MLP neurons of a small language model. Each row is named by its layer, matrix (up: input weights) and neuron, and shows model dimensions 432-495. Each number is 200 + 40 x the weight over its row's rms, rounded and kept within 0 to 999.
After each neuron's rows, "fires after" lists the tokens most often just before its 100 highest values on Wikipedia text that the model never trained on.

L7.up1349,204,225,190,244,212,255,211,209,211,200,212,159,239,174,169,243,148,160,219,179,185,189,84,187,313,168,224,111,183,209,211,219,199,225,189,239,169,195,161,211,252,120,288,130,226,204,248,227,214,208,143,198,151,230,211,223,213,233,179,219,212,244,179,202
fires after: " ", " \"", " '", " (", "/", "-"

L7.up1396,210,262,217,227,235,197,235,204,207,177,165,160,149,190,213,256,119,193,267,189,167,280,204,221,205,222,210,173,185,226,217,230,192,125,212,223,175,159,238,265,247,178,147,210,168,207,180,234,239,119,169,161,160,197,167,269,227,251,219,185,200,273,205,185
fires after: " ", "-", " \"", " S", " (", "s"

L11.up787,232,211,184,231,178,260,210,184,213,167,244,189,214,256,221,168,258,246,172,197,183,229,116,249,218,133,200,168,170,244,202,148,175,205,208,151,141,98,242,288,228,134,238,171,190,237,241,227,232,220,243,187,292,178,148,205,212,222,188,223,226,182,216,180
fires after: " the", " The"

L7.up384,186,260,187,195,155,211,240,145,122,173,247,305,231,196,249,222,248,215,155,230,219,171,235,227,254,221,177,180,189,263,148,198,202,135,213,161,192,164,266,186,244,175,226,186,159,241,198,275,224,166,243,199,270,255,169,207,203,240,179,229,215,119,126,176
fires after: " the", " The"

L7.up1455,164,199,172,288,230,173,162,179,170,175,144,170,213,197,74,172,180,159,231,154,146,214,161,252,191,189,221,205,166,194,219,211,215,225,129,153,198,149,260,161,218,195,175,189,127,210,210,158,150,213,197,204,270,260,228,200,252,211,243,221,235,203,231,205
fires after: " ", " |", "\n"

L11.up1223,294,244,203,115,189,196,199,161,116,223,167,246,217,134,234,191,183,213,186,232,143,208,165,224,206,139,215,218,155,276,179,221,224,171,194,203,175,198,168,153,221,184,190,188,228,194,249,201,227,196,188,170,195,226,171,180,191,237,101,216,131,161,183,156
fires after: " the", " of", " this"

L11.up1247,214,229,200,212,228,158,195,190,172,112,217,196,237,193,231,170,231,192,237,212,189,207,167,309,197,200,195,168,190,149,234,220,239,266,184,289,165,185,188,216,261,169,292,155,176,194,227,186,247,209,170,233,140,197,262,225,187,225,176,206,210,190,277,180
fires after: "-", " the", ":", " \"", " 1", " as"

L7.up721,247,236,177,222,218,179,233,107,158,145,191,168,197,178,131,146,160,213,249,197,112,253,166,163,123,224,270,190,200,273,168,208,207,182,196,271,141,199,186,198,196,137,171,269,208,188,185,177,140,211,209,202,226,171,234,245,235,195,201,204,168,238,204,192
fires after: " ", "-", " \""

L7.up366,194,217,242,219,204,140,214,213,163,202,215,192,245,258,203,213,150,196,229,178,178,215,184,214,255,255,214,177,200,230,206,182,220,317,186,295,170,250,196,272,238,250,199,136,224,204,203,219,214,199,174,231,183,151,175,236,204,237,226,212,246,142,210,180
fires after: " \"", "-", " ", " (", "\n"

L7.up612,251,261,124,263,212,200,235,231,151,212,282,255,172,227,239,225,195,177,196,236,235,173,237,222,172,195,214,176,142,291,173,187,245,211,254,177,265,229,230,169,198,166,222,202,186,214,202,176,208,146,172,147,154,251,174,235,155,183,235,199,211,170,160,133
fires after: " the", "The", " The"

L7.up1194,248,160,199,225,213,186,152,217,242,180,191,213,233,250,178,155,129,220,165,181,170,240,205,175,151,223,156,234,198,145,189,207,247,152,129,204,175,162,252,217,200,171,168,329,190,186,200,159,191,166,246,157,246,251,234,152,191,190,236,216,295,157,239,186
fires after: " ", " E", "\n"

L7.up146,190,169,193,165,186,177,195,220,93,189,177,205,235,185,71,213,127,181,254,177,213,184,257,241,141,157,202,186,172,217,200,272,243,153,198,203,142,171,198,150,215,232,205,247,204,193,161,221,230,216,154,234,196,224,228,147,336,158,213,221,213,230,196,253
fires after: " ", " S"

L7.up235,168,281,293,207,345,186,242,237,262,179,231,235,166,211,247,200,153,221,143,200,239,215,190,232,219,148,213,240,178,299,215,139,199,145,188,242,196,206,225,195,236,184,233,225,253,194,210,219,233,171,147,137,206,260,240,217,149,223,236,148,232,224,223,218
fires after: " 0", " S", "S", "s", " G"

L7.up782,280,236,213,167,191,151,165,131,161,191,253,203,283,226,253,185,236,248,181,254,256,256,177,250,236,182,250,140,149,210,96,163,211,131,274,175,204,247,216,225,271,262,220,195,204,238,171,273,178,201,191,231,184,181,166,178,162,145,248,187,201,184,175,173
fires after: " the", "The", " The"

L11.up856,229,238,190,253,206,205,133,128,225,196,275,209,187,189,162,269,152,204,215,146,182,258,168,272,166,200,276,175,145,244,209,263,239,232,160,210,228,172,214,220,286,230,211,225,166,218,199,209,197,197,231,190,267,132,177,218,217,190,193,197,210,209,174,147
fires after: "-", " out", " ", " un", " \""

L7.up29,205,190,197,164,153,206,173,139,149,78,160,210,150,121,178,221,217,173,221,95,189,150,223,216,194,255,182,124,235,192,160,207,297,193,147,167,141,192,206,104,257,186,213,161,204,232,262,189,198,239,125,142,184,216,252,221,294,246,201,197,168,184,170,183
fires after: " ", "-", "|"

L11.up1021,171,294,221,215,229,164,175,231,189,144,158,258,222,190,237,205,184,205,143,221,233,147,89,212,146,175,215,218,165,203,226,132,203,178,197,193,190,236,229,229,209,146,242,205,206,218,154,222,169,196,150,234,158,193,236,199,248,237,218,207,223,199,186,299
fires after: "s", " ", " S", "S"